Weights of a small GPT-style language model, trained from scratch on English Wikipedia.
Size: 4 heads of 64, 9.18M parameters.
Training: a variant of Adam for these matrices, 235M tokens.
MLP neurons of a small language model. Each row is named by its layer, matrix (up: input weights) and neuron, and shows model dimensions 64-191. Each number is 200 + 40 x the weight over its row's rms, rounded and kept within 0 to 999.
After each neuron's rows, "fires on" lists the tokens most often at its 100 highest values on Wikipedia text that the model never trained on. A number after a token or word is its count.

L6.up678,261,274,179,222,212,200,204,183,190,182,210,238,280,213,202,221,168,192,287,176,180,219,231,199,202,245,169,169,154,187,199,201,182,210,202,253,206,193,313,181,270,236,252,234,165,210,210,141,283,162,288,190,262,242,169,237,154,155,196,192,204,195,166,239,174,187,258,245,170,214,107,195,239,222,285,190,211,189,168,242,216,195,141,248,142,179,255,148,186,241,256,227,232,243,219,237,181,199,196,161,168,137,192,170,243,161,181,208,148,213,134,139,155,197,193,172,181,165,120,169,216,208,226,186,196,93,223,125
fires on: "ec" 13, "id" 11, "is" 10, "any" 10, "ome" 7, "ro" 6

L7.up312,246,233,273,244,161,185,174,172,206,212,199,226,301,260,238,159,225,374,231,217,147,199,211,202,95,173,142,280,239,314,246,173,191,209,109,200,193,172,226,189,250,194,175,185,209,204,172,242,221,172,151,132,257,192,212,262,129,186,205,161,190,176,220,189,171,190,271,172,193,228,238,178,180,250,221,197,219,157,242,102,201,235,226,230,185,200,258,165,184,223,191,132,137,270,200,203,125,263,225,225,208,232,216,220,232,179,170,228,159,224,224,183,191,221,231,147,90,211,188,159,234,202,197,170,135,143,147,211
fires on: "." 92

L8.up973,308,270,161,200,193,221,184,201,210,289,179,248,249,150,211,246,215,180,212,174,191,230,240,181,165,277,161,191,235,181,227,282,133,251,159,171,221,145,243,154,203,177,166,252,169,215,274,227,293,141,185,229,169,140,183,220,211,151,196,168,168,182,198,188,216,186,248,156,173,188,251,233,188,267,248,209,236,212,218,267,250,175,172,247,152,209,285,223,190,210,220,203,113,241,169,136,187,166,242,243,234,154,226,163,218,281,187,139,184,185,189,149,198,168,219,155,162,203,147,190,197,222,201,212,211,156,199,214
fires on: "ar" 19, "ra" 16, "o" 14, "as" 12, "act" 11, "ie" 9

L7.up767,265,266,66,217,172,173,239,212,202,171,268,206,257,236,159,221,191,251,163,197,266,259,198,210,178,233,199,233,259,243,255,228,282,233,218,216,256,207,147,188,205,221,195,233,189,199,190,222,187,137,238,209,231,228,188,191,208,187,183,176,254,202,241,188,216,138,224,205,178,156,120,222,226,197,235,169,241,164,134,220,239,218,202,196,227,229,183,204,194,196,154,221,91,212,212,109,215,247,150,206,218,242,175,225,220,203,127,220,114,234,199,150,180,145,285,186,217,161,178,212,164,257,282,181,179,81,168,216
fires on: "t" 15, "al" 14, "if" 8, "av" 8, "ir" 8, "at" 6

L6.up982,256,216,206,258,212,219,151,165,126,241,262,279,178,230,226,228,195,215,158,229,242,261,165,269,233,180,215,232,189,223,206,198,223,274,196,204,252,152,205,180,211,268,189,172,216,233,227,204,264,144,209,150,178,232,216,177,243,186,209,132,157,192,246,158,227,204,302,180,227,197,143,179,231,257,237,166,228,247,182,218,154,157,128,189,195,184,206,176,220,216,265,211,160,263,194,69,224,235,190,172,221,174,192,156,233,305,134,203,161,224,171,155,177,154,212,179,232,206,222,155,194,180,211,166,182,144,188,202
fires on: "e" 46, "at" 26, "ass" 15, "t" 5, "ut" 5

L7.up696,158,190,135,181,202,183,289,221,210,222,250,255,210,137,243,159,196,179,318,194,180,253,196,197,213,264,194,194,114,213,179,259,234,210,147,213,216,217,229,211,208,146,161,166,171,191,161,221,269,251,240,263,229,208,165,250,198,140,218,154,279,194,223,258,195,252,277,223,186,200,182,187,209,269,227,173,258,191,291,231,175,156,168,258,223,93,220,189,232,151,189,170,239,234,249,253,207,239,208,179,239,143,246,175,180,154,163,194,121,158,197,197,253,171,181,205,140,229,189,210,206,247,199,248,182,201,185,308
fires on: "it" 19, "ro" 19, "er" 8, " I" 8, "ut" 8

L4.up902,242,181,207,173,202,227,175,196,168,160,203,192,166,307,177,214,196,202,201,197,222,161,137,270,123,246,188,172,178,222,212,129,180,109,168,128,133,165,212,216,236,206,93,178,240,287,237,219,231,230,220,203,231,185,210,170,159,170,165,165,245,178,213,212,267,174,243,205,157,196,207,136,125,259,203,200,207,98,242,137,210,242,180,257,197,262,198,157,185,179,253,221,151,245,276,198,247,141,177,164,289,200,239,163,214,212,165,188,199,251,203,209,151,242,173,198,146,190,209,238,158,220,161,215,244,216,214,177
fires on: "9" 25, "0" 17, "3" 13, "4" 10, "8" 10

L8.up272,189,196,181,201,177,223,179,192,208,291,258,243,194,178,201,227,220,186,224,86,202,189,196,236,183,261,180,199,313,227,225,256,237,206,182,155,204,169,233,147,132,226,198,166,247,203,225,256,231,177,253,208,243,227,230,213,239,190,150,169,203,217,210,214,219,199,194,176,245,181,203,287,192,327,193,191,190,320,178,224,214,191,172,191,268,125,267,151,224,229,199,197,210,241,157,122,162,264,192,186,231,132,238,116,178,197,167,180,191,217,238,164,164,215,174,194,176,205,200,231,189,249,228,163,187,195,182,238
fires on: " comp" 44, "ec" 17, "ubl" 13, "o" 10, "act" 9, "ib" 4

L7.up29,141,197,230,161,165,176,202,241,209,228,184,214,101,270,154,215,250,224,266,163,164,238,208,228,209,199,200,172,150,197,203,220,142,209,183,153,91,212,200,174,235,164,134,182,152,177,244,150,247,165,220,234,186,182,196,195,188,194,145,224,250,145,227,211,193,264,251,204,178,186,204,225,252,217,160,123,231,223,226,190,146,202,178,159,270,141,208,180,234,175,199,226,199,152,218,144,232,149,183,158,200,199,207,138,269,201,207,180,242,223,175,180,226,114,239,243,146,199,260,190,213,209,130,259,167,216,178,255
fires on: " g" 18, "ut" 16, "ot" 13, "ome" 11, "ant" 9, "l" 7

L4.up593,227,222,203,166,176,219,167,221,176,146,191,218,225,176,206,202,199,300,220,192,154,165,196,194,224,196,134,191,187,192,191,218,186,257,256,202,121,186,185,125,236,200,203,176,237,176,267,219,165,201,237,206,305,231,244,193,168,183,184,173,244,236,219,249,197,168,288,195,158,222,161,204,129,228,207,197,148,123,179,147,234,259,202,188,139,252,163,164,184,158,192,219,214,225,272,174,186,123,197,225,226,114,202,197,210,266,88,174,208,308,209,192,109,112,153,165,155,214,172,208,178,289,188,228,222,200,194,202
fires on: "3" 13, "5" 13, "9" 13, "8" 12

L6.up403,256,247,271,202,185,191,221,218,184,167,224,218,186,180,183,131,220,317,215,186,156,179,274,143,149,224,172,192,203,248,247,215,141,156,100,182,216,225,238,216,199,167,217,202,155,235,148,179,279,108,150,171,292,206,206,230,140,178,189,180,198,182,266,183,203,188,255,202,241,246,225,141,191,210,192,188,277,236,261,205,131,201,252,254,176,245,202,212,229,245,241,169,223,202,150,223,189,179,192,190,137,209,240,176,245,200,182,225,187,207,197,163,234,230,258,179,135,273,215,126,248,163,195,228,153,190,180,156
fires on: ".\n\n" 57, "\n\n" 11, "." 8, "e" 6, "==\n\n" 6, "re" 4

L8.up258,258,197,189,278,240,175,201,176,221,251,256,170,253,235,242,258,173,178,182,180,148,207,206,240,197,316,204,308,221,132,179,196,216,168,191,196,249,140,205,206,230,240,210,204,209,190,178,250,246,188,220,193,190,187,173,173,219,173,197,150,189,194,277,151,218,232,249,121,287,70,187,231,233,274,224,159,213,159,163,211,199,196,149,189,217,128,211,175,229,132,203,190,194,276,230,154,193,207,190,206,241,167,203,185,250,224,210,211,149,279,246,187,179,92,278,284,233,187,210,211,205,220,247,251,169,198,209,217
fires on: "f" 21, "v" 17, "at" 9, "m" 8, "t" 8

L6.up1020,218,200,212,233,179,199,192,281,225,263,185,201,135,180,166,202,213,196,186,173,121,239,203,219,236,191,207,290,154,194,251,139,175,263,117,275,148,179,251,156,162,281,232,256,130,232,251,126,301,214,196,217,154,221,212,190,211,216,175,188,155,192,169,299,174,244,229,195,226,200,197,214,175,238,236,173,179,183,215,189,198,203,102,206,248,139,212,114,157,191,200,166,232,196,225,176,171,193,234,163,206,107,156,103,215,274,209,152,193,264,178,179,240,169,165,205,215,175,148,182,168,252,271,203,101,219,162,235
fires on: "em" 16, "um" 16, " p" 8, "ph" 6, "z" 5

L4.up560,229,221,206,171,194,203,197,211,184,224,239,217,155,232,203,178,220,192,183,192,175,218,190,253,130,240,177,213,156,137,225,113,215,201,198,186,206,232,199,188,230,223,163,126,114,236,232,191,242,182,203,216,211,154,178,219,229,204,188,190,146,222,207,216,236,214,170,220,209,220,182,206,228,200,196,179,310,232,233,181,235,196,140,328,158,154,212,203,106,196,187,210,210,224,294,143,156,179,180,206,161,115,159,136,317,259,165,154,211,178,214,156,248,206,236,196,213,278,149,246,186,155,275,200,132,98,240,306
fires on: "um" 70, "ist" 27

L4.up979,205,214,234,223,144,164,233,238,153,211,209,257,175,212,208,161,207,250,180,220,153,247,262,168,150,244,168,194,197,238,222,127,208,119,196,181,153,206,265,192,218,226,107,176,136,289,162,208,173,178,278,196,183,273,219,217,171,239,172,184,277,163,215,232,193,245,236,259,187,196,140,173,168,222,190,183,271,211,285,146,158,192,243,201,157,170,192,234,82,267,267,162,162,228,158,222,208,194,212,195,181,151,200,183,224,184,160,193,218,200,192,192,222,211,200,230,178,303,251,218,250,150,172,214,191,138,97,182
fires on: " |" 99

L8.up135,171,232,152,164,192,218,176,224,115,218,192,251,234,273,256,193,208,225,249,118,152,202,236,188,226,248,137,244,235,240,288,204,218,315,241,177,226,212,263,208,146,229,240,148,181,186,202,237,217,136,152,213,222,250,165,221,228,173,168,162,218,209,193,255,244,146,222,151,217,167,157,234,199,279,255,173,242,224,229,237,124,164,169,203,224,223,210,121,206,200,233,230,238,190,241,173,177,123,189,213,169,228,235,124,153,243,142,160,160,178,226,139,138,125,207,270,167,186,76,229,171,209,221,210,199,178,166,305
fires on: "re" 36, "it" 17, "ue" 9, "ur" 7, "ou" 5, "ut" 5

L8.up667,158,193,185,244,213,176,207,216,204,190,252,184,182,240,176,210,157,166,207,134,238,202,140,221,168,251,198,222,251,205,194,239,164,130,143,142,244,191,238,173,132,245,219,230,210,162,231,270,163,194,279,175,203,190,212,225,211,296,153,142,200,182,204,195,291,138,223,262,230,230,187,259,193,256,175,196,207,291,207,228,137,151,184,233,195,144,285,187,172,206,218,242,178,248,200,209,199,250,183,138,169,159,179,189,166,208,173,171,240,227,264,93,186,213,183,287,260,166,195,108,181,177,170,186,226,208,182,172
fires on: "o" 21, "ec" 18, "l" 15, "iv" 10, "N" 6, "to" 6

L4.up398,177,194,234,243,196,161,227,194,170,223,213,210,178,205,217,209,212,262,239,198,238,282,189,143,198,245,187,171,122,211,207,161,167,123,222,185,61,232,199,215,186,225,186,133,188,234,171,227,206,233,252,198,171,196,170,195,190,284,198,212,295,206,264,256,220,253,194,217,191,157,172,214,181,182,195,188,239,211,208,189,150,215,256,182,177,217,179,202,170,124,228,126,148,248,237,222,198,197,214,250,207,128,216,170,235,241,222,170,222,250,204,193,202,244,233,201,198,279,269,238,286,148,160,230,256,99,144,137
fires on: " |" 63, " a" 5, " " 5

L6.up761,253,299,214,188,261,223,193,201,152,194,240,229,194,247,216,264,201,197,283,135,185,181,215,203,193,228,190,261,166,184,201,299,242,246,209,250,231,131,260,162,117,181,226,182,215,238,193,178,191,226,256,221,218,189,267,223,155,184,184,160,254,220,185,218,177,172,283,246,155,256,92,140,221,223,179,145,219,157,211,263,196,128,229,262,230,168,152,150,207,176,239,190,243,152,220,233,185,183,230,169,230,178,207,90,185,234,175,206,142,183,194,152,186,182,144,207,190,206,153,238,222,236,238,228,229,165,174,260
fires on: "re" 43, "ro" 15, "is" 13, "ir" 13, "ut" 11

L6.up939,195,271,199,208,142,174,128,240,183,234,267,269,251,252,267,201,184,246,264,229,161,237,251,176,149,172,164,239,298,224,256,256,198,281,122,238,185,175,284,192,188,189,250,200,207,166,174,208,276,74,155,201,229,231,221,265,126,167,189,184,184,204,252,197,226,177,295,178,302,222,222,199,245,211,264,185,190,187,204,206,199,192,176,286,154,225,212,183,206,233,200,189,203,173,185,217,232,202,216,172,129,199,190,149,195,239,204,100,214,238,214,150,213,207,216,148,94,191,252,157,282,177,137,155,200,226,191,196
fires on: "." 78, "ed" 6, "ut" 4

L8.up210,146,248,227,198,160,144,152,224,185,227,198,253,197,166,169,236,271,244,235,157,168,259,224,216,199,197,182,208,186,200,207,118,246,201,163,175,177,185,162,248,130,251,217,198,116,262,238,173,259,215,242,248,191,185,196,281,218,223,163,146,184,247,194,249,187,311,184,105,151,179,166,122,189,221,200,171,232,275,174,181,167,147,99,257,189,103,162,207,257,184,204,218,160,169,250,128,185,160,164,171,235,152,147,165,209,260,154,99,230,191,216,161,217,239,227,233,192,214,153,199,162,178,279,156,161,166,188,232
fires on: "ist" 37, "em" 26, "um" 25, "om" 10

L7.up84,252,181,188,192,237,169,248,237,223,279,263,198,212,219,163,203,176,228,332,217,189,305,149,180,155,191,197,229,231,234,243,205,208,192,103,179,134,180,240,185,131,195,154,160,191,209,183,241,276,221,145,215,170,158,193,230,172,187,168,145,185,219,268,253,194,230,252,168,223,153,178,242,198,293,267,176,281,256,220,192,122,211,183,240,219,177,215,196,203,202,220,231,204,179,157,165,183,167,224,187,166,230,164,147,287,199,169,209,227,245,172,202,205,191,229,237,193,181,140,222,241,195,152,254,195,193,183,124
fires on: "ot" 34, "at" 16, "t" 9, "ut" 8, "ens" 6